Weights of a small transformer language model: width 192, 289M tokens.
MLP neurons of a small language model. Each row is named by its layer, matrix (up: input weights) and neuron, and shows model dimensions 48-143. Each number is 500 + 25 x the weight over its row's rms, rounded and kept within 0 to 999. Numbers have three digits each.
Before each neuron's rows, "fires on" lists the tokens most often at its 100 highest values on Wikipedia text that the model never trained on; "fires after" lists the tokens most often just before its 100 highest values on Wikipedia text that the model never trained on. A number after a token or word is its count.

fires on: " a" 56, "ash" 17, "ip" 4, "h" 4
fires after: "," 28, " T" 14, " in" 12, " K" 10, "-K" 4
L6.up599:466477489546509489516521441542489483494543498502540487490523494527508510481470541463505509511526493470487491508507501530461501536476520538451468518508474498475537502483560515505508524546525498471472466512472530503445501469480487484502500511510511499498479469513543514482519518518512534521

fires on: "R" 20, "D" 18, "or" 5, "j" 5, "i" 5
fires after: " D" 15, ".\n\n" 13, "D" 8, "\n\n" 6, "C" 5, "===" 5
L8.up119:488491501474465482480475489502557498459486522466482490515490536480476497530500469490537466489503532557476529502508545498500516482510457560501461488523523520467469417488518487538523496542522515474493488550477511530520521487464489512460501497523470486449478542480507483504494506497479500455

fires on: "." 95
fires after: "4" 22, "2" 16, "3" 12, "6" 11, "7" 10
L11.up246:476506536548440515529469523535497469464533460493537519513504489516540476506497505450466525531495467540484506520512529490526486501475510515472483518488508496403496467486520493506535495494487528533467496445499479517525508509502508466514506495518512520519507518482542509456494471535458503455

fires on: " −" 18, " MF" 12, " ENG" 8, " Street" 8, " FW" 7, " +" 6
fires after: " |" 58
L5.up202:503477452509507514530548513502464484505495531519511514509510503498486485506542554511515508495534503482489536455479525513530503507472501494522533534502456492441479468523519493471495454518454467486478471475496454485518500485530516540536489533494486513462514499565534509536491472455520496512

fires on: "che" 11, "kins" 10, "son" 9, "R" 8, "ey" 7, "l" 5
fires after: " Wat" 13, "y" 10, "ib" 8, " MA" 8, "ob" 7, "K" 7
L6.up377:553503474494503496520517513484467526538525506476509467473483489469442527527517535537441505543479535480470491505523461510499514507505509497469488522498496524486502503529488474493470506538495497458479494523491493493504485518509497492526521522557460469496520500519524508461525487484517545506

fires on: "," 88, "." 9
fires after: "2" 14, "1" 14, "3" 12, "5" 10, "9" 8, "4" 7
L11.up251:486505533541505490506521491521437515473508501467467515520485540506508502542534487501485508541473500481512535467511454497515462449463470480478509489510543519501503475487471477516482496486496563480456510555477509473534513499424476473488499522504492532487452514537512588509521515526504499546

fires on: "===" 67, "y" 7, "al" 5, " (" 5, "ous" 4
fires after: ".\n\n" 14, " |\n\n" 14, "==\n\n" 13, "M" 10, " ==\n\n" 6, "\n\n" 6
L6.up203:498517527516483498551525489521472491492504494507500451512490553508516490494513494493501550497501533538500495468510509512512503509465493482486467509515506491547496509503495478518496441498514522472495494510480496528550480505510426506458514516465487447531506503494478520494478473512496462491

fires on: " " 62, "1" 14, " |" 6
fires after: " |" 46, " " 24, "″N" 8
L15.up38:478514522487501501542499489476488549494506504513491470499517489471483495473494503555552502488498471509488556519469512539484532461464512505549497513527512501453473499473473542527487447463534523465471516465508495496491484509494499499555498513481498483545490557526483492491503448508480492504

fires on: "0" 44, "2" 21, "ort" 8, " Star" 6
fires after: "1" 41, "0" 15, " Rep" 6, "5" 6
L5.up221:456510546555492545513501514508459501498519458511489471476480491476440495499510501524507513463546498513486503537553514499496528524521503511508514521491495496558491494469493491494497522466525503502522485553490485472469506489482514517480504487518524485486504468427492512463473496508511503465

fires on: "P" 20, "s" 20, "E" 18, "-S" 9, "I" 5
fires after: " (" 34, ".\n\n" 9, "–" 5, "ary" 4
L5.up524:477493477499504494517440492520518457541479509488485526512509511517528504487479533508482545483522464529478481525502497512467494501506510519498481490450466477498472487508522525492515571526517553506502460487467454484503523504498504506476472524499468450525500485537461506497530486497463527484

fires on: " " 100
fires after: " in" 52, "aged" 11, " |" 9, " the" 4
L5.up125:515542519509500519488501465507494481503473512480491486499506484484509422518544477527526485513561521494483476437498531492482486506458525450514492532504524513508512502465505533555506500533496520467514542510479517511507464486491505501524495521496474526527516497502491539487494484542483519487

fires on: "1" 89
fires after: " " 78
L21.up243:503490485507527517502504486538490477523513522481449466529534505492530519510498505518511476527506493504529498539525512510455519484492512526478504498558507479446471465520499461519470517485471494502473495485503444541513528493462524500474467483475527517510512528533521499528522538523524511517

fires on: "===" 59, " (" 11, "-" 7, "\n" 4
fires after: " |\n\n" 28, ".\n\n" 12, "\n\n" 9, "==\n\n" 6, ")\n\n" 6, "\n" 6
L15.up562:440494481524482495521488534522524491542530494480501474485470525475516505470473506460459570506464502490503537497491546514471532520481506487473495522475528493514516486463510518515465490545479530495544492509527493508541528496498501503486491490508479510498496537509509553502476520467482500477

fires on: "V" 24, "N" 20, " See" 7, "U" 7, " Ne" 7
fires after: " (" 35, " G" 9, " K" 7, "." 5, "==" 5, "an" 5
L3.up621:460487515512479487504483463540494490531528520451482495539531506486467515517480580493482526476519504498514486514497518505479543486525521503446491527535481460519455536485512491532501516496499490502506453490481521521486527529465512500492505515438504518490490476483513491507495515544517468473

fires on: "|" 69, "iled" 4, " post" 4
fires after: " |\n" 64, " f" 4
L15.up622:468506520488447533494478468507546524530472478530520503495523488479459465468475518478524532536507540549479470501531511503444589503454484461469503517468491538481518500521507491495478528508468504483506504553477556499495489549487498479491533524484486503490507497511489496513525515473548506480

fires on: "0" 36, "en" 9, "6" 6, "r" 6, "ar" 5
fires after: " " 39, " F" 8, "ord" 5, "-St" 4
L11.up173:457510461522518478470515490488520500492481487503467444522487487476518499517505540521533511536511520490480488452538521519486468525537474469535501516500481532458532505489501471550470473480541511499503501524486490510502522516493497539498482491502517537507505492498503496439508557521531503523

fires on: "1" 32, " known" 13, " on" 12, " due" 12, " found" 11, " seen" 4
fires after: "0" 30, " are" 7, " was" 7, " go" 5, " is" 5
L6.up308:487512520538532540543494492565472513489506513528501510506485509474484488548484468480497507499498518493445509448480504510480521504491503513527494459502493473564524506485533492491501485463465493493446517516507482532526501489493527472499546508493540546496499463507491509530488497488496461460

fires on: "2" 18, "4" 11, "7" 11, "6" 10, "5" 9, "n" 5
fires after: "," 21, "6" 11, "7" 9, " (" 9, "8" 6
L17.up202:514495521463507490467480470499501491527485538507497516482540548471463497552482471525505519526509476496506518564505512454457491503500503496515508481467483494499498502520478520476566518492473483497517461552494529516531489514498505499489505453495502486476527550463501460517515504544482537510

fires on: " " 96, " its" 4
fires after: " |" 48, "V" 8, "|" 8, "R" 6, "L" 5
L5.up601:500524523484514482503468510504459493467499457518544488470490513491536526521531472465506526510485474512501539566485496473471510526545498525460497481525510509498484455464485505480500514509524466512488512416465495539533524469499502491507478488516515508498476505486543481487474499539524504486

fires on: "2" 33, ":" 15, "an" 8, "ous" 7
fires after: "0" 36, " L" 8, " R" 8, "4" 4, "9" 4, "3" 4
L17.up704:486530513485507514466526513526496483530474495510491504484524495507525472497407504561486488487506512469481469498480534456524540487520551486521528470476523456501517531488507508505505494536529491453508482503514474522516502470504492520511521508541492472485510469448516525476512497501524471503

fires on: "all" 32, "iley" 10, "iss" 8, "ling" 8, "ica" 6, "ley" 6
fires after: " Sm" 18, " Ba" 10, " Sw" 7, " Bow" 7, " St" 5, " L" 5
L5.up684:508475539516518469492507462470498517538480465489493510460512528517478509475548539556466517476486467497541479490489483477533506513518470472511479527524495533503490477473503511512512525519478458512481509508489491502497506506527560503470559487499509513493512452511479537536517440480507535453

fires on: "4" 33, "5" 21, "6" 16, " east" 7, " Ar" 7
fires after: " " 62, ")\n" 7
L15.up687:530513460496500518496509513523547473485439474511490480503518487506536474522489496521497482499510481481560513517511551489481502465508508479472486456561451479503507530510459495505508482499466503515446513481502543529478498533498542536491528470476518458469480515499497477495474488470544489478

fires on: "9" 38, "0" 18, "8" 11, "5" 8, "7" 4
fires after: "0" 42, "1" 9, "5" 9, "2" 8, "9" 6
L17.up25:463506474493476464528553473502508514476541509488446465538513539473535516509475492513481500508517483537506514475547500514537493492525499506528519550472480487477504470496495507522473501517497517505491522480507483496472474500488522490520522488515530469475508532482496525493500496551512560465

fires on: "9" 23, "0" 15, "8" 14, "1" 12, "3" 10
fires after: "1" 31, "9" 17, "8" 15, "7" 10
L16.up376:524478477535510467478488523513497467511488517512538515461519455489511500527499515493504494496497470528497502484517495508463507515498464508465501532496523479508495476506556441498521513552509480493492440477499477493503486498494514486462471464508502511549530495541460447497498481465487529510

fires on: "." 67, " /" 16
fires after: "4" 21, "8" 15, "9" 12, "3" 10, "6" 9, "2" 9
L15.up476:502524514512526487501497514543488513497526467539502522550469522520535448464521491449491513469510495528520479505513522499517511478472491446485503483517522477498511489499504519487472483515534495539516500552465438524484497474529494489520479513528515464457516462467526506482511517487476472500

fires on: "1" 58, " the" 10
fires after: " " 58, " in" 7
L16.up235:476481503469537507516506553506524507495445477485492524493459468509478482528489546501480521499519502510539477480527516541453513514521488511516485476507530490494519516458543485470515480524503495491462501502504489527509536464467500499483488536478518489427494524526521513518535553501449515527

fires on: "3" 23, "2" 16, "4" 11, "6" 9, "5" 7, " |\n" 6
fires after: " " 73, " the" 4
L21.up71:453462493493464516525501538485534538466457500494471504530547541483484474488485502495482527478506456547519503503466531531475485505502497489492500529511526485511552483554486526535518466515504505479493490550557533509499477485474507490499488464504501505498508476500425519492482508522562531489

fires on: " him" 32, " MF" 20, " them" 17, " DF" 12, "aged" 8, " FW" 5
fires after: " |" 39, " (" 9, " to" 5
L3.up113:488474494475488506466513461505440493451445542474520489470544506490494495513494468543497514525461509501499507484499480492491468500503510480515473524524492540408495543501519478528480531490492473482498468500488476495544479463509461491511510509510469484522451501482487510515498550519520479483

fires on: " " 31, " and" 15, " |" 10, "|" 7, " D" 5, " W" 5
fires after: " |" 39, " and" 7, " |\n" 7, "," 5, "|" 4
L17.up316:499459559509531448428472467482501503496485473523546509525462520482459530502530510498487507541502533486445474490460523519487477524513499491505483507478490483470514497485488496558550504530476485463498503513509472509504531527474488521522481436502507470509472521520473538495517516484472496488

fires on: "1" 61, " very" 9, "atively" 5, "." 5
fires after: " " 61, " rel" 5, " a" 4
L16.up155:461503472541511533512518514519495488466556495490518504476494492528527533493499461535533494515538490525453480489528479507463537505492542475484539511514510495481510469493578496538528462536488460469509500495497542517553529483476527453473511486511510465462527528483503512526485457529504507498

fires on: "I" 13, "U" 13, "ing" 11, " A" 11, "This" 6, " this" 5
fires after: " (" 13, "." 11, " H" 8, ".\n\n" 8, " \"" 6, " F" 5
L6.up42:483517510519515508521459510500513504487476536495473478524503479500517495537532483511563516513498474515493519521524468518462505476493492463502487517493506532507496501489533487548520551529498478490548467466477543536492522513501489481465533497524452480508519509459517475504487510479443535491

fires on: "0" 75, "ir" 4, " mid" 4
fires after: "0" 77, " th" 4
L13.up684:441537471527531492564485481513497515481499513534508528498505479504484534546484496479518533522509474510498536507518493486496479462522492489501494506532448528523481478536504501523465547477553484507498450503484486512476498506472423475489507490509519499514480510490474473503537536524522496478

fires on: "|" 35, "-" 16, " and" 10, " " 10, "0" 9, "v" 4
fires after: " |\n" 30, "\n" 14, "|" 10, "," 8, "|---|---|---|---|---|\n" 5
L13.up531:469505510497505512445512526514478504462521489547496488532541501505502455555470518526495493491497507550477515477487506472510482499508462506497503524524508504493486452529494466502521512506524501522483490529488479503503520507517494540470490531526529458511485509506524481529553510507489458476

fires on: "4" 65, "8" 15, " eight" 6, " annual" 4
fires after: " " 73, " (" 6, " an" 5, " p" 5
L4.up694:484517514532536522517469484471475484499534517494513482483528484497492495513507486485532474466476473505507542521461489488455481505496474481497459512544484454491482459508473509515518522531484470509525494446495508524536482568495487512503507523472491496514503519527552502508494484513534491512

fires on: "ore" 17, "rice" 9, "iece" 8, "ores" 7, "e" 5, "es" 5
fires after: " p" 27, "ast" 13, " P" 7, "op" 7, " C" 5
L6.up723:496501523491484474478488535488493505507471487539493490452488510456516536455508529514502517485506531533503545539507442493483483518477500530474488507493478541490532504537526526502528468475534509532517503462470517521528514556475482476487474473475538514502490504495525509497485535553495505533

fires on: "0" 68, " " 7, "1" 5
fires after: "2" 66, "–" 6
L20.up281:482513478459508504538510513525504512522508512507492485481528523460527487561490509513502476488510485497471463452515532481489537514496486541505503486441497530489489507516510484523538483473529475509565468484492491485538496514549466543510473514474497478474484473472492510488501532490447545470

fires on: "B" 46, " Some" 11, "ey" 8, "uch" 5, "All" 5
fires after: " (" 16, " \"" 12, "." 9, " M" 8, ".\n\n" 8, "\n" 6
L3.up115:508493485473521530514544560478542490513492500530472491514496474531522517471507538514546509519523499502465469507548494521538465485478520482550524504531493515472475510471519522511500507493478484484484436458491487484499550488486483497517493516533503511504480528499472450498488506479449484443

fires on: "ing" 16, "G" 14, "F" 10, "ond" 7, "n" 5
fires after: "P" 23, " P" 20, " W" 6, " find" 4, " CH" 4
L5.up473:528528488496512544495522528528479477501456522502514484480492484461550519527541529485500540504474498485506513425477479511519547464472527473519504481470522497504532502515506498513492493489510481502501460445466474545460522557457522486485480517546522519486494478549543518489510519507485440504

fires on: " " 49, " first" 9, " in" 5
fires after: " |" 31, "|" 19, " the" 5, "1" 4
L16.up474:520515491497516515484467516534504504484521538529535499495535492510443519534467506496508484489489511501534510511549517492482515505532463502439507487507495488427503484482516500475541482475521465484487499495470504516459523508491485495532521497506484495524489488501466467515457500495504512514

fires on: "0" 58, " Lin" 8, " he" 6
fires after: "2" 58, " |" 4
L20.up150:519479486518513510519495501511532479524464484496521498496523521485463495458419498458511521474490503492488518531467507537476461531518528528462516494510543572486562519506486476494503495500474492506510500507458479487511498515497522514540501483527515544520495443485500511475491520505495506504

fires on: " " 38, "-" 8, " %" 6, " P" 6, "5" 5
fires after: " |" 42, ";" 9, "," 7, "°" 6
L17.up103:532498504481515480508469481499534490485484527464455499467498535532458532510500507473538511528502518482485542524531468486474486478494492474501480518497488526500457479521517491464531505507484516447472506483483490488530467456480526484514505511494492477525493505484522513463483502527513538505

fires on: " " 77, "." 19
fires after: " |" 43, "|" 25, "4" 4, "," 4
L21.up745:507474528530516514514480454510502502468447486508492489504490516499454504511539519504544520519503513455487511471540522534502493507455508480445493517515487508502483457503524486512456514553507507485514465513468465496513511544487533502525525470506539488485487554478502537488520424519498498488

fires on: "9" 40, " of" 10, "0" 8, "8" 5
fires after: "9" 27, "1" 14, "0" 12
L15.up612:494540476501499533524527511514479518490494474509494521507489489488539498504510467454506492536546510487472537504515514490537511436533470521504513555486475471469475501461481527541501526490516501529492515534476499498487538498448495517521493494496455473525534531507514490464479519528486527508

fires on: "1" 44, " " 19, " first" 8, "or" 7
fires after: " " 44, " the" 12
L13.up592:435470480489513500486510552513476493540463550503478472469513503466502471516521519530471541477530476531519487447516480490491467481515485493518512490504514514546499527451514485480534492515511516460488500466519476496537498504485489481521494501526465480448528507525496473486485513465508487560

fires on: "9" 64, "fess" 4, " vac" 4
fires after: "." 46, " " 7, " (" 5, "he" 4
L6.up289:458502550506553497475467459493509525498494508452443463499548484473511515507520509534511493507506489479479526516507520496483523449512504496520527501534491517483526490483533489524490455502523503471458492462514491516486485531501445502512494493505502439528518481471491539484484537468506477488

fires on: " " 39, " d" 15, " −" 8, "–" 4, " +" 4
fires after: " |" 27, " to" 10, " and" 8, " " 8, ";" 5, " east" 4
L21.up747:505446507471486479526469441470499558461500490534481489496491467510474515499498544494519533501555472454501497483473518443571488549469505489502485500471555453495488498502512517497457444508506503496499533481521487486559476476491512516526477495492524485493537535523480508523487474452504489515

fires on: "1" 79, " f" 8
fires after: " " 69, "–" 6, " (" 5
L21.up67:489539462508526479539498485495489547486492513490457484553515486525493515519480442515532538502497514501462473460532515477480510505482467486517518523528496501520529464488547469513509488503488495435487454514482491505518498491490469464514495538513503517510550486521477493495551498518509461503

fires on: "." 68, "," 17
fires after: "3" 14, "0" 12, "2" 9, "4" 8, "6" 8, "9" 8
L20.up680:458505509479489487531493496497502502471528482517493445480511481472507508458515518505467523536474507463485570494537497546486495492473512464496517509453557489474522505485494504472477518544511507516492512437495482501528509510451444463507488526479498477521498499537507482514477511522522478481

fires on: "P" 33, "f" 10, " gr" 5, "way" 4, "view" 4, "c" 4
fires after: " (" 25, " \"" 20, "C" 8, " C" 7, " Broad" 4
L4.up448:478538490524538508517502488524483508476482506470521495485530514462439517523502522534465540523476481516500567489534476520520468478523517516507491484483489546471511501478493510509500509461488514520503524488469473467520493483481505530514498506456472469463492491495522511490498522553474479496

fires on: " the" 32, " and" 13, " but" 6, " The" 5
fires after: "," 38, " in" 8, " and" 4, " at" 4
L17.up243:503462482500487500449518569499485508472505478516517464501455532484519472500490493527478485541527527456475505481506514482498486527555499530548501469520498519490539536516495529537515494539476525480496523505516485531529500460459473533499519507566515504505490469525455458496460493461544512514

fires on: "1" 42, "2" 15, " se" 6, "ames" 4
fires after: "1" 42, "7" 7, "8" 6
L8.up522:490497522499496469519503561479487495475500461528512519496516506474534468505496506483547473506479512519479484529511536473534527497500429507485522546495490468538461474490512464501516523512498446498531508520484523476487497496554476475493467492492510513532542480511533454500483502518501476529

fires on: " the" 84, "%" 15
fires after: " of" 46, " in" 7
L5.up589:528486502465540473456494539466532509493522535491485516516568536509502519497487494499545493539543529463556498465540530487509478507522496510490505465513505494450467478475454484491496497481530519455511501451490524517441539529516496484493496499507522530507495505467509504510485482487471523471

fires on: "," 91
fires after: "1" 24, "3" 20, "0" 14, "2" 5
L11.up552:495518508518551498497528488515506515474539507460518455501491478443533490441500555478473488501448496491496536509543491481526491489560521503471485492528492467472483500481523508465507495531541467509464517448515507524519486511506505459462506470501481492507494498498527494503524473500506475446